config = dict(
    n_kv_head=1,
    vocab_size=8192,
    norm_place='pre',
    bias='none',
    lr_mult_o=2.0,
    grad_clip=2.0,
    steps=4569,
)
MLP neurons of a small language model. Each row is named by its layer, matrix (gate and up: input weights) and neuron, and shows model dimensions 0-191. Each number is 500 + 40 x the weight over its row's rms, rounded and kept within 0 to 999. Numbers have three digits each. A neuron's up and down rows have the sign that makes its largest values positive.
After each neuron's rows, "fires on" lists the tokens most often at its 100 highest values on Wikipedia text that the model never trained on.

L7.gate111:451470504535540476492532559468534498605419459541471537525495514534540451511429518420586516640516470544515509546473518452501535525474503432485397526541524544542500508578431424470475555484530550522530471474471472456505497522495480522523467504433543411539525460514531498457506432445522452484489480555555522492484480505465501432479467459502526456527479542415558565531449517539475519447474475517506452511527571484554545532516496582533507465538547472498458479425446529497494561491523448513421529534537475518492494491470497538503497564500510539476486458490529433551490507507509477491
L7.up111:500425502431516529461518464440574540506482468460521531447531443428485501482519486519463495534511581569506487549512534475493490430569559477518527516451427483529503468492364491535421500548450547469472489493481475523478524518503556472453502562438520524488473518541368521488487520424482511555463499500547467490518550451606482537444466454598473518532597458489485487451477469488520513456561516486548457464504533475542507525486476561516529434386524441533530449478448458530533470521494495497433564501499516522505492526548457521464521541512531515484484485517510502510509467525494539499
fires on: " and", "ly", " most"

L7.gate57:485496439530507490496476494375468545529502480587512521546501483495470527473539510478548507480552455612541538494552502456516506545545475473519503442441441509525511460555485508516521551457497450501477475498540456525469510468524504535469535524552490481521385475533531429534556482485459500488483469521509537507538547491502444560524402472486460538526453473479530521538547460523500446472535547473595605492514537468480461523531452456413488521485492463482575486523565545536475441442488423510508511547508462471523490514483514462550501505503425487564537495516585435418493564520449457451
L7.up57:507504481472521536490537493492481536463505521514529457506530549494476555492449502519443490409579463578459560532517493488546483534498528499518493528485487515541473459448446546496458558495513550566479465455471445526510558418519436503456542491533372485555528505567474453478544494561454525475549523521548472493450523465455478546579446506527473390458504407506545483549480486484433528563564567502592475442506479508490485487461517449542420473477433483487547482481507521517478491515452529487514530477519464553433530478481521561460481448504543522587523465511495438530422510503487472460
fires on: "\"", " |", ".", "ae", " Spouse"

L2.gate254:497509506577495473508482500521467553513474499555393491459497417476432508542474474525521450485493397479448619545578492511562493481536553531451522539542477494513462551508451490504400462513407488516500551578469493477458507540525516458524444505491435495453565508465459530454533499505458536442471454492509536497500491416507460473438495530479505553507439572527507513492501480532472434451536565480532488543459553458413428580512530477549436492515506469519440519476473510514466483529491485471533495458535474540511453491462543498529480515478496513468486482532446462500455515558516423408
L2.up254:553561480506532488476534495437490531520569566407521498439501525482516445503518463550459460488513493497574503548516430514489468508551518396497503502506513413516506489485468509470520478541444497429496509487556470520487446529549470483461466491460503469502446536452499502550448488452521507519535541460496441401451517494415515473547508462461512537532526497467525510494593491489498542447464500480516413556525465526385477417496485534504442438532457541500461507536477502560395530516488518560448514472507524450520550490590508436475532601554506549459517500527509563499460504475512553534
fires on: " pre", "be", "Pre", " ra", " Prin", " Pre"

L3.gate138:500524542554579481446479554502469509495530497552479583444541495521534490522485552449551564504580486463490502486510537429510455519497495491519496426481456458539510545491488436457512478447526524478457500519494617492462556468525524511476476543444526495430461512544480547497490479549516535543487441470539557479502499488427498616533577544459456469487515549491447524461478583462557532460453539539469523480493477512423497481487498513531466515479416549447471473534572511501495517476444473519571529467564463565512515515496465538576508500544456541518526556477453416468417557480437473508
L3.up138:488551529497533467375534491431512497527622558544424463432511516490521449545508462539452528562553504520495492481449520493470541546534439462466466525453416500527520458497453527547466463531539513480495500502472503508503486570499514502389514517401462518469495529485501434453500491491509464476549470494477503473519421479533452491530511478515497454496558469461520536434503520450542478510531537562484485525478538548539444542534410485513453563523540496461396542475497476501562571538482525558541532522557468495460483489473511483493512498491464482444438530522489507439433591491471470432
fires on: " they", " he", " she", " each", " He"

L6.gate226:516535477560546510557507461478521502469579473532495495602494510481531602556486462478496493516522527483445494485530538555439483489445549478421586495527446506508510472486455481483496558496480535543504533510511502475484553508483545458498540536531575511546532474555502475479507500477463520524497501531425533539496474606548422578563464477505524503477466444508466505422459459578496520459510577459509544524521467473457461556525547485556525540485516526515451431484514522467466574371473474438452479507439560460459501487473509497463425545497474436522496508551457496411533446524527505522
L6.up226:481475552536514560483601478474504535530471520478495490511511527498430618496453471530574510521532517458455447507538462469473443421500526463560442493567482451495508463497441429539479531458466499603514491520486521502477519520389544493540437501491628474440508471475474461492477480536525512521490538488487497507516502469513478564503532517545512592535529497540438469541494492483528484523465562450517483508478436497592565497437465519502495504473578533455435476442494454530601526489503527465492550522463514503499556442517525464552488515475469470449490535521521506503459502512547478613
fires on: " in", "os", "li", " to", "ac"

L6.gate79:527497502491580515461480437549538475475531502532510463493500490485545459516476492559418470540511504492497565519493492434486500561493477510430515534434471408452483472404469472524538499466491542490498528548365501506495584547504561436513519520511584496563514480532427460481477496545533567439563453567517524538498517506496525547478474464459517475509545476464521507460499456578513519408599454503526494426533512534559459455539521464547512535508449500496505505502551547471490532516463501531423462523573536400477461498490480454484466610498513446504473513503518554488487503487466483526
L6.up79:517601547492487510484502443457522477461448426556504522528484482474560497496418475514415532544569486492435506512498551577543575528586574467517498510480442480477521519499510527552486479446497476495511476529482508397491480503558577450467490532500495543535457490516492491505488551458448569521505490546462555475418489444518587534494431416468496530506486508521474508484421511423515435482578514499499481521477497569511518401558515410461485461506400537503506487472536500505483560466515508496498486568513499428525461483522553525536489534539549480482478579489485474543535527465511488516
fires on: "n", "l", "an", "ian", ".", "ve"

L3.gate233:496467474527497548480510588527561537458518565510524521419518462493424489487501599555458487528495443540520506536436493436489496459493506579530525445458529481517431492529554441528509459469488504481488463479483428526485522479437536436498528489462457518484453560430528524535389441402529436541552559524543452453471511526393509514539509459482486525490543527446503432502489468494599523472512551556568496450494479476559538499519513514455485535458444471465453530473495520498459512442528470500562510491450554445462586474506501477553489503528446510463520465492536495474482513437497469506
L3.up233:487479470544464552489489541479510501452469527462513549463500531515460457464544537491492483532480433537461547538445487491410565481522467515534535455505565519491426471537518460560458446505523509460479443541491460478468511490467563451577501419486458516476543572438507469535433474427498483521571514558568502486454507498426505451471512549497520507461590495431510471503562458477480509439495545469529497522489438532541550463520508564471441536479471446507462538480454411491517478469483417474495471586509499493518558438516410498571514472544546437504494529554543491472483513454419488443
fires on: " not", " sp", " pos", " too"

L7.gate196:529471538602522471543538573502532489568530525428571479547537427526491481532487538447484444535509461519488489579497444561543465529499501553467502532465447501545530570504485509565453487535453479485513545468437516545536466466464475509532431533486472436530455520531471566526520548480550506440553509552460531461481523484392503461442417453476496483530461513467511513554417578492485505494436528451480564436458502491518518460490511475549509535438470436409497502492576473481565498488557505510487534507510473474446520509454431521497534545484549469538483513526462495403513517514548536488
L7.up196:573516465560514523531530513519421500516557513415496485477456472507445529505496512514525459464550464552498533553465496459498517513470482497448465465510453465548487500398403519594473431494499489471539523521533474527492467453462442438477525481480470472566418502529553516468473514503550447571493423553418473537487440533473468470549431456438518496532583457480525568512500571501552566458497520480452470484491445437422557460516494545557530477435547447494557438551436481450460501508494526488531437510464513513483549558542502510494498501490434493432477525486505546487510509534520512475
fires on: "\n", "\n\n", "ca", ",", " Jr", " '"

L5.gate20:455492501507534474591488498567498549488478522455458475513470550463534502483513556472576481449539508454479504499490477532494542458484434505471487444461537550475504445469512474516491522540557486533517540564413480517485437453509575530512461445498517502512477481469586542529466502516460530468444479393575484562513501449475510477522504471474454497512515499500506519411478493529546548500446507484479502472522633559462508479501509521522485503543500539518463413462473498482506477490492493419504490500510546491601532506582520569586528449541512428514433512498571433538438578565495443459
L5.up20:534484536507432517437570554430539527546478413532534452586499486427472536502519546460429500524458451523511467517509499484484430476551590420507545500457524523522501465485469549495479436491485544607449509516436449519438540504541501477516536502443523474532461515508473496505628507497477547550454494528542513523449467535523445577524468550501518472507523503474518543446507534510527482496559449561462489510432503430548509491490511482499512519409477485514478580553434466481457429574502465478444494447596493501501550506525499455516543537481525449503533437505486531503462470502519534507
fires on: " but", ".", ",", " and", " although"

L5.gate162:447463433481497443411511555529451509499490523563522547468553567546517529451462482543555453502530489497507523487555537512541524437511500534474518560534516535556466510458455503538499472479509473558505457423501568457584534531452436480572482504514514532425472467497457512540533443435523550535500552528465495567481497460510505532556451500465549548518446530493558503469497556461544547501569519515465521453551503473511483476509513485529562449458449444543511534558508470499533413478546460564442501518562419493517494518532473454528524510465399444488436555509507562487517422517512572481
L5.up162:469467496537422497479479575461455485488441576559479437489511553454492507441514468496542483529518483445533489490535518469543531502485537497521514528422547516543410525491470467529498494502468491572517441448503513496518475477483553464575545489545540468468545466512470471446597457513516468487571534425467496474534498519527484503528530553559540505504457515470534408463526474493503557536485419580484530509436525496475480502511525476582498492441481426595590521611563498483555490491530544505374556537533551454498525514527483442465479482510516503488469554506540501520463459515532532478
fires on: "-", "wh", "the", "y"

L6.gate16:497472542578512516452486497547478586554567455463457505400450483529538533506509531492519520412558501509517498502508513485587560526553488452440536507462496473509534486552532521468478448550509487481394559580545507551424568478477465439450538511510504474458410458489471458514503494559517483509495454439489487531484549492478497521506525465490444543516529576470613447540493472511538534532482467520535506478516513462517468471520495474550498499554543537457492506511520513452521474496539534534528403433524516476480511479570515502513507506502450478486448555443479469456459487615404450484
L6.up16:492497503612478498521536439455527501444505436426570533511444490529526504499477527435501505494449476529482504532410515501467541482472523458491517447543569474496458510569504581487452580563519492470554453461478517574483454511445449474463510566538485476483500496512471512418546520507472453410520477552486514489535470435527475421462545504532529568482508471546500434496515534543487474524464514442556469509458469475564480554438527469543521528438495473496503533518537517514532546476585500467438483482432557449513542563459473475483489519498530418403504545558534492405500491531510489506
fires on: " the", " =", "=", " Africa", " Bengal", " May"

L2.gate9:492462518505506512458509479536527498532500482455475518560514463527537449531434481520488458581449512467506503537454463587498559530547438442534533446476457593538509534533531540610435487485455521585542506566545507561548528570442474533578443423530497520550507463509570490438482433542516522451511410482462467460512487511452505488527528518481464515591527474472543495480518451513436466474571491467397493512521523479526550458512467477498467474556478472542497476583512509564458465465490478546506434476524504498520435462445536488523504516483526553452494445520488517509504418459494504525
L2.up9:513493495489453474470542417462495607426461481520568530516524510453426584426506489503471474425501518524541492469521544558465494500494479501456491488462563423519493521511452539532502538485466489536553592523520422435414492457564473551526513504547545470489516499465442571536526489514493539473534490541490487552481483435475487517474475472549522534506434498484520559498465505510493512543548545536458485469471511483481427500458536499458466498592522518569474459425538522419511544492469508506481544533548556470515489423537512485421489514579527461439441457507457530487439454452504487585
fires on: "-", "/", "–", " 30"

L2.gate137:463492467515498474500550511527473464460495425544472525533467439432490492499500494540511496521484540480541536531498419523533566488497450455502544548496518551492529475471474503503468485501498548359475501551502527483488459526542473554507546523484463444568532471505474518516469447433398520486467459434520576600507552453504426476492508613525572543588501428464557502433494459561527563446541508462458533441499495507458551449468537481574460511519484562472453503491448510500527518526532437444436460484503496540550462505479531510475505510458511502546489524549485506499508473474517494395
L2.up137:415443480524475505497556492538448508571494449525510571498453509453496535524497514497550439478475534561522515575503489506529520442535500490451544507554521515440439493438566433490489506431528572483550579500472566512490484557523479518543505561531539487546524493495452480487453482470361500522458571506503494594531516489515447488540502567505481485569429484473523456462378545528529518480490575549546514464502483558513531466476479452516426504511527485513452498450446463515484473597443463464484473484515553509489505543513484546544525470499548403543535538527464481517469478492492502471
fires on: " until", " However", " Year", " early", "Early"

L8.gate78:475463470534531513523426458530509518500481522548534439564507517491477508468464415528540497522454530455460489464532510514493476467474451442473502510501454488498523536489532519446449491558442491500487502368470464484499463488509484485554432544474533466478510493472523488531513427543547559549484507476480507517528556451472449486463395476435460558483466593471528480529477450582459520592437431477481537556494478474500584481539493559602432526513488451444571513497409537543472468463474454525547429551475461521470498439482524476503490539444493498487486511486460504445501522572504488437
L8.up78:526542449460600491439438491510483542563483519543462411537491569504457559441553464516452531538445477592548523523456478478531567510500456422519552505514445543584548553507471449450458487495492437487492483474431470434452555545502534532484452486472502565456497471479464526450454442540463513532451453561550480506530536481418498468465534466486520548500550571510467479593472502527536486537439498486444571529491485449470513434473513454541492513415484513462530493543502512497517503560506507501509457469508490492508476543446503477491379525483461514510476464508475473496519576534468519516
fires on: " of", " for", " at", " in", " attended"

L5.gate198:548507533510490519488488521533518559475493484520428419579430415520537532523441535536541498487539523521534524556618533505401528524473497550442529525462531478480540454511513492472479481531493512592469491534496461495507485504482499515554520500458556515535449519524497451508492501588545591454557488450568538510529511481446547441497439477481547544462509507481575457492480476454538506523512495481438505494511578510392553425529468498485536513498506540463529482536442549469545440505471408456498493550498530451523506511495462474456527491500495449443465546466502472529544500438414435433
L5.up198:546529485439484488538565514529528534492422484521520411542460418436551473557470562525480441501454459462496497557503521446438449506492494480419526546520493580508418532512496463519437547523518505513417464489479535500490484492548485487547521507507503465517506522551499471477432470544553496469505461532535512506504546581432542491468491470577473535474581530457589481483477471536513532498484469503476492557457503468545412513557448540534578520448515509484457491606450467507555405485551475420538546548531493554488543466492490503440500517477506516464533507549449463524519527444458516472
fires on: "."

L2.gate183:507502450570600455533421576519474499462447501547498486440483501517488538414501469506497480462492509520517556505546474520520533472505514516540444549472478468506506533463570552464508469488426501473507552563499475455504517455605534543493495491487461508469489540540523546563542481601470455445507453500579525502477429542531448536519566490483438491476485551566458492539423555436544482531536460417559504475507475492522519477574495501491508491508483540463496467536586426570496436546554449481520516397552556547492520504510493477479535535508458557524480529492492477524498570517476473550
L2.up183:523486507511532485445487548474503479555467511541560508479468506498519528465447517495532437402524451586512533507510451480523493486458469530509434503516513440522475495477561479486470561489441534518448610547587468459438460448582459502555476526526460508457500545572536486529573586557476477452493561459501543468499534485512489492509580494536455503528473526493491500497539488442442498558403421462560459573539537525549477401575496510536501501540474502498477494476508495551413458504547467449530491484509502505527458523501519522483529516404465538438567469497459468458475514467485501544
fires on: "pre", " pre", " Type", " Apps", "Pre", " Pre"

L5.gate103:498527434525546485509454497485524522495517492519512514531421487519517437455512532498406473589608498467524507546493493487515502520540425447477488461485516466526542507522455526396471394545503492557454558449505421497489512586508582444501545518489586556515509483544487461471485496518495536414475569466500480469500468491488549517482460537504493550431503481543594516463500493481464493497583468501528451508505431468527526523560555543492519490530509476481476520502523559478510489470485513561487549487525491461526531535495538494478436524457386458419489479494525508494530480420384515475
L5.up103:433498487502496455513476568528532522461503449446547520540460526491473476451521523535481471538531482531450429504467541590503491513544497493530457470463531492486550577550524580483489507448437564473466506457491441466487565470611431482429558545454544522507447492462458462432444494444546489450510511540504518524450569517582519545577487472493474437533470454481577502497506521441544487487524554508470459483540528509506470478531511583554468465528464492517474538452496525469515512532527476437451562510516469497532476549409560456388497576509502457521546512531496442482482463503531519528
fires on: "n", " of", "ic", " and", "ian"

L2.gate138:398461500532490518463459519466424523566494550523505547488472502456506460448452564507575517526533471513480509551452478480467532489471494600503554519470470465493512422536528480448530432447527468386487422497454524464481499547459542510532443449467490506543515427486503507541524463515513447467454528489541520480566521440515471487452444537490447490521493470435537497491481420580487471507546489528473486509608504493445532448569475461475474516442457476429497507582525480515512499516487510494515552498524505495533506484460506494478593525555500502513474523402526508474486590578514416478
L2.up138:468471478520511501471474521570380530487480509513485546544500522586463530480457492513501468509547452622496518506510442528454481512448497567529497542451460443561459502496497403448486525502479492457484459564489556444495532444482504511534426466428488530515458462540501517490520513500547454491532492552537478568515517488523480455438460552433475499471430439557496479501435482527472568534478565487461526535586511471469541478508524438433432564494516495525462498526518495523551461487471482485567481450545499470530548476445522547467550504525449513459462533365497492466548500539536447518
fires on: " |", " e", " use", "\"", " version", "ody"

L5.gate4:427460498505526532501541490485539528477484370567490547521474515497554475495553548466497492526508532495495527487517575505451474463423525505454516556541501543475498510484534528491522533576518486456490463523454575464506493470549540456521518520501580530543487446483403531409433506486513493547562527474563506548503500497505495433456496470472568475578470517484504524492490531448542429470498488510466415475512534422487479521552527460528482448487421465491519525544466519493417545419470559447452487507493472518426520514463574537486516527516479529493455613503467448444473478540424545487
L5.up4:521509528457511540502523559493478569512472500415535535498497513507514547523485547427504513452472522462465390487487470505522562529506492552505519506474509559465485423494544519499571503510523528448554537471518496432450491485520547449417517510462538469432477416412486419456458492502536476471559520526417484520469561507508478580551465479485494567466455520433471453479525457482473496530497535537460480499459526462486516532537578532522574565445606525469523496498520518458479490547483463502449422477499551540495527477477480517473507467437511608482476551480562537576510447439490462486
fires on: ",", " May"

L5.gate221:541476473568526497545461540492490481551523516574548550524549465503430631562520429529516511529492474528503523439436513544460519544511408484479619437438498513470539455449517516473457430472461504540494503551497463475491517473473536520490459496445532456434510503466529504535475484524497468502523489476472487452436492498507458522462478520472471514502532546460517508489502518426412511482544466560454517580582501397495533497550467491504498503476500463487484540501453481510469548492475495400480517531502504493519498474465505457527431558476475431414481607506439499503529444497403508486
L5.up221:472474518505454452461535446572520447491508525415523455531418491469459500546477442496527474409497490518472514587514506488511524489568487512488446482455508487452543500480516522562436553539571519511510493500444538447515502520516515603511530540575488554485462454580553493505432483460586479465563481493468518462450407405479540532471527512577530496494471519443469422533493547498420492505544544485471482454449503518512507560440462484543607519523472480539553460506557469518445540542514511504564533490498538503533513485553546503503532468512454468486470502465550418515479535518502452497
fires on: "=", "l"

L3.gate158:520501501434516507505527468525564548437560487548545417488526478444548480509525553551498592577495507450555416482540561464522480578492483495557529565564513510498499411524473505513464478556514565484480549555518492528513441526386466526494424495481511470514542470509431507492507553456492620486531469447481505512447539476455523533487405408504532519470532561411504519525563521483547467550507462504530530465494534509443562530494468523494453446512465461531496550467462525509535514440499538453475520505563497455504471532539498457503500478535495531466495480501539485475473454508411483518
L3.up158:501512524543491535509525552465468542500524507522493477594561463486508486500413481488510527484471475445500508479550561606533437569514498462504500462501467546481452509419441490508536521478477500465496526556567540506463522453504499541494517506497510499416524477450515505491445582407494471531467433479449502533523539507505495534518470490532482520523542521462504484467492510555459524464473548589471488534494493508518468599572403517506550467504528522492576533499462455507492506573501469421514478481497459506535594520527379522532588425516513467429533458488494459509428409495542457493
fires on: "."

L3.gate214:491510475489527504524510490494500446514514508505463488463496512437501577550530507538460514552563510458505456455559456498553447493442531461485455510505561541413555452487485452492481508475533481546469491481524430516489521607484609448540583468520493454534452485495580445520448488440462546471551517463514554536528493510465507436521514451507533518415570532464495508488569576412501456551515510496458563498457487498435483538528422625488489522469497520435556510520468540509525495539521468526472451568517464559560447508505490459517540496460515499543502536536546509520430530495468439471
L3.up214:491544485475499578496464453514453464547467516527502486505522508427446603534471572533457485506508524503480491520531440450500425502474528512474462493498527596446454462472496430524503546490530430541444472516493426515519550587457585476496539459560488514512486541536500372485480534526512532483561527433518548548490473471430532427516498433525563537396554543454482552465546545422506479476479503541429518491455555473497529516495458591503578495518456504529579461474480502496509482514483474547496526556521486508515468507521448532517516511435514467530536550512542507471478513487508442470
fires on: "\n\n", ".", ")", "\""

L6.gate130:564458441472552441467411488526503498545533445493502476512510461483524619459547481459530517467529525514554559431516524518497523534498506399461538458561526453503468412498543553476466555505427534512492528419530476470490458490472486510474418525473530505478537434531559446519458482442459481487452535537452497514466526585517442519470471529476473475542511545526481480455441501535472578546466459496483502523513504541508535459539561531526376459564492503480546511525431490497505480438479493538475502498428507533531457509473466494485481513489497514480453459467416410437499450464534498442
L6.up130:543491503490493529497495448482485545496499492468529458453515441496500457484527541543502517516483505503517450497484482572519414501514485460386561465529429514592460405523534535523435489487439467527417528505494495464560532524453502556441513500442545436454474463504537548432535442517441479446503541503440492460473520486441449456549484548423478549495550574540389449554540478554549465471475457558521541487540468417550515636470490558535461502529498521497502501502491534451523513488480514508456500527476507506543472533527473498412502526476525475541474493535480461541507484489445528522
fires on: " in", " of", ")", " to"

L2.gate62:492507460536521519487409541473458513453574458494476557541494438525503470532492550516530484475550514493519485561535436509531479439496533428459569477500554535519539484522407565473475486526562500441525519500492564494517515557506481517562518494510464476534463474538552494508503490435500437556469462524539483512495582528484553433520452499448511481566510519461525499554545507572541420521529514552472424520550459539497522486507465548544437551535510483470480504571468494550624459592468488475483551563578513555520484446445468442450497560515568515502488501541526550519477475526430501500
L2.up62:548518476472518475491485523482452609517496437499481563528552495542475461488467536513517435461483514544469542492470504561537530505511466559471562476443553490550538530549456572448460523476496620460535493598610482474543547525514487441545494448567536526535480454571540492498514519482451447482489509522490473519484518467526561456495499565421567507531456548459596441507499516557489406536506515459460444512534464476540575495501506482460434552522548554531492500511501429461555445498435459475518465505526478501502458454507485494530456535510551494454505468519498482552447501522448515527
fires on: " Red", " red", " ind", " D", " +", "Ind"

L3.gate122:467505514495529498467459524476545495509598487495467528564477468487481523536488525518535539490586430458523525455492502436500460518582493482521527585508506479561520548487451424449501491424481460496553450460501497569538463491502478479512506482458530443487526507474547503522520490542486529457473564545528579475476530551500539558492482554465489433534502444493522448512451509456480406455563513580511424475518500466509535480498551522507436472427539485445479505569471482582527551464448525505456529497543443586482463545452392478459484523507551499529566539472494464445487567422449493477
L3.up122:535532479504487456451494494520454565509576528501484521536479517460479499581443492577526486545534489513493437539518503497592464516561458514448486540542574493482477535535472487473441541541528506475456422516555498499474438514504446482524507453444565433563569499502579503458501548477537469467457468543558523398532511612539531485533429493445463442500506502508497505492477555453500528469472547608527436489527471522472545477552580531518514550485538475533517526567478481587551485448445543466502464533514474473464517534466436492489529476554546501499526504538514566505436504480528442511
fires on: " gold", " Red", " red", " white", " silver", " black"

L7.gate112:493536495481460492499469434520528445441506532501447496470491490502452523558507507434554533449545525467507625490453476565490444507516495406495537501547459441551534479537454543522449565505515557501495472474534506535493477498499487517546446484475485496546558440535579455480491440510504508496478441524449462562466508474495525543465475575476483480591532505425431462498481548459543475482583443490518518527437534534499555501494519458502453406500531573461535448516451508483435471466466424568495526474454511559522464495469523498622504450490497586514512456478443502508490487470484543536
L7.up112:567527527555514504489461509454564564469486524523494523557477458522489588531535598469550511493522540573589479418474480595503466497449496524563565480479409508549531563508474532495485465472471497564526514475510509507479524472544503531496546573519526454442489493503520553573503495498474535495514504500492538567495458552499491445582449535514479521477496420533481492487527509491506417438585524471503545480553522489450513544470505467484572539488467559560420520421441495491454547460479537508506443475500521494513522464510464534490540515565497511623535483503477476591536515515454475518
fires on: " in", " un", "t", " of", "in", "al"

L3.gate71:541499582553516504516490517535521503519493466562529582575515484470427546500523468502421433570449517512549497551530538479541478480491459588525448471458458496506592483484435441590475470594511481516506496571496502504512550582532511487567539473467560469459411498472465489504541485559544495477522565480479530571476536466455502526479493470515442553487501478540528561470534589554473523521511473479423517427519501464513492514476493494502427532421545447530482478518507536494517463511458431453467441494544491550483450486489508472481435486510518500562478386482479465458509526490475482493
L3.up71:521480469490402474440517494525472554521551491526514408530480463514450516517507565536526531470505469534438523555442494447528488591593434489399517501530502530463508490495549497506501498449507526507462496472498499429556511487465398453450508520508518553544526475501500509412492506511578517509478493518488479477468524515380449531487600408481485496502540532450480465462471441482521539504513575511510471542468569465482550489438525506525544533476526499566481548485505505531485509530474518534430428524551489467475523449531492536434494456487510474446509570457433476447522536426485572474
fires on: "\n\n", "=", ","

L7.gate189:511542471487524462508500551529510565479518442469539486516471466470511555517537583463522509524479515492529481453550421469467621496442547483563457508605455593527477438480449538538582511516484487427473426489461511502542542508490459457499499504530503526496477495494498457515511561493501504514552444585520394535406526529476481525469443439530522497582544507496485489525480502486529519531530517507524546483473492496578473537469463501496522511443533523548481528583414460489459488485491493472510456479563448422464557493484514540500518556465538495484531568462491488482427504527619519489
L7.up189:477565426546484503516463510519457501604578547467521547546460491550519511574579582524463482509505558587491481434461504407547509478476542543541382473504591543506489463570484547531520449557546472521516521465495523510513507509584541403461488539485447474522489433509431504498511511545551424527471491505429482449521507473568443508495474551536492540553551412509423490512516437512488471531508480470485473501451511530555469485498497467494564489502506548559455520552492472438498522502467505509488498467500536483503527504489579476517513517486450540468535461538517452539485541493471451501
fires on: ",", " and", " &"

L8.gate247:521530520568511515493471494612482456501603543536531520543581473455441516379465561496500450531561456472502527495503507524511484536561441491488487503462487497503571465536539453496473478517481499571445527520504480529491531469478435484469456475517472584510429473512487489462510454505501526432464435525406505447462493583509525536508482455480514483501548504460500570434476498541460481486538507424558579464526461529562509497517526520450502498471431434538534539498518472519473506527496454510471418470576485580514512526410497521465491494541510500600469463460436498534478513532485445523
L8.up247:495564500524459466524535496505393601408539549510582518433528526562445519522500524430482486446537533476495544556493534544476444491473516433460498432527465524538459533453553499494529515501495510520501497512474484517488515512497443452527484477589488505541533493553572516538507428512521492442525482528446502462543526524468478499450498461546566462532476459492493475440514524533551511493468433473408545421480473565464584445548468532530410510429540513429445474518516475539517502538523457547466465457457549570456513487469555512527474539495568487493547481498432440494478486529542516510
fires on: "\n", "S", "\n\n", "D", "J"

L5.gate180:509414500483446462522502591457522462570559445571491439582495472500511510458477567507530485512509509548545509490460577491527517473540547424493501490518447461559486510525443502442536635493441514528519522547541490471498524498529481504500494505491578523421451480481474577480467513489434481472491516574578513505476535475514569555522537531543507394591474459444499449466461501534482491515564505426451520530505514519450547530495535471548545507506547523451457486465438478470541465544491510473512577435469500500572458527534535468480455498477488486485547527497498506431552483538520453497
L5.up180:485464459467511489550526507434504484584553444604493473533480448451534505500398485498554473492482524484512456451455527492531568481602504457500502496493481487533466492509445490464487553510442491458456593492538503451454506488556484482522466536495479526447439510495555580532526494429461481477453495509545481463519451543550573543539466574539600432578483457501536460489474519519522496526563497506460490537496572554493558540468558478576521557502530537521458498484435525540502538517497499459466541431455465480499483540485538451505507536557457507464544511523467566482515400503527440491
fires on: " most", " more", "ly", "th", " less", "est"

L5.gate124:548508490514495542479500480456546477464544524538484501502419508495561515504398461515478503546493514550510569502539558471498479566518521510533566504474485509515410493495533498521449476484538586472552428505499465443535569536513476473514497491363515446597555491501481473524498475593463557505510521485540507578482466442488472489485550481518512453507506540537529471535500507436510519403536533508440456489491497473483568553500528485532505446480510489461569508513436457503507508504465523482409584502495543422574480506445484549540560464470521590432463515505556554482449534520532498522
L5.up124:446511487520496511483499483453477473496562525433456500466436571464531553525480541488455436543428472497436504372612492502469475531533544491533534564427472542461452508475496527548483458494510560470580551464522503491472530566510499436533557569494615487512537494532482535488521422554456526516472549470494502506554457434490480456473538537512493521496460469534454501478504530427527596450501533480526488528506490546521515569431483529537479557460534467506518472515470514497474460514442487482484510513533578451474432552523524558501565537450490514448504520505484545463487536556478577478
fires on: "e", " from", " Apps", "eg", " Date"

L8.gate144:517452464531484505551559422492503440511529499537561504523470499448506572497530463526512477439544476459454558497468384532463540504422484482553568542500473472528519497523514480494521403579506483553493444417556441530448481495487498501490461507437509443507455530513498510449542530493473455540438486476482492486563509449481470533456500506521397478555535540429510485452424444557479464521418467516518567559474488543514533520514510514495441493483505509426539466552481531543545492439480515514528572487498485521518510501455437498477485453464510535561494537411437409534476498435464461496
L8.up144:496479478546423525501497467518501506492509541514487549536522488437517487532486535531575521562544525457501531478490441507502510539463442471514563479490488483553440499452482501500526455466526518523455473403522534505400503520491517466531523534458489478478468498452580464461469546456538463516439483435452472552537461478508480490523496562415544376484433566478473495496408483577503491531497473425477524530474510490477581454479443516538509432528594506457473530508487506484463442484482446534448495501529432565548511485484443433473504508467503565426412496497417496511466584536491483513
fires on: " in", " at", " of", ",", " located", " near"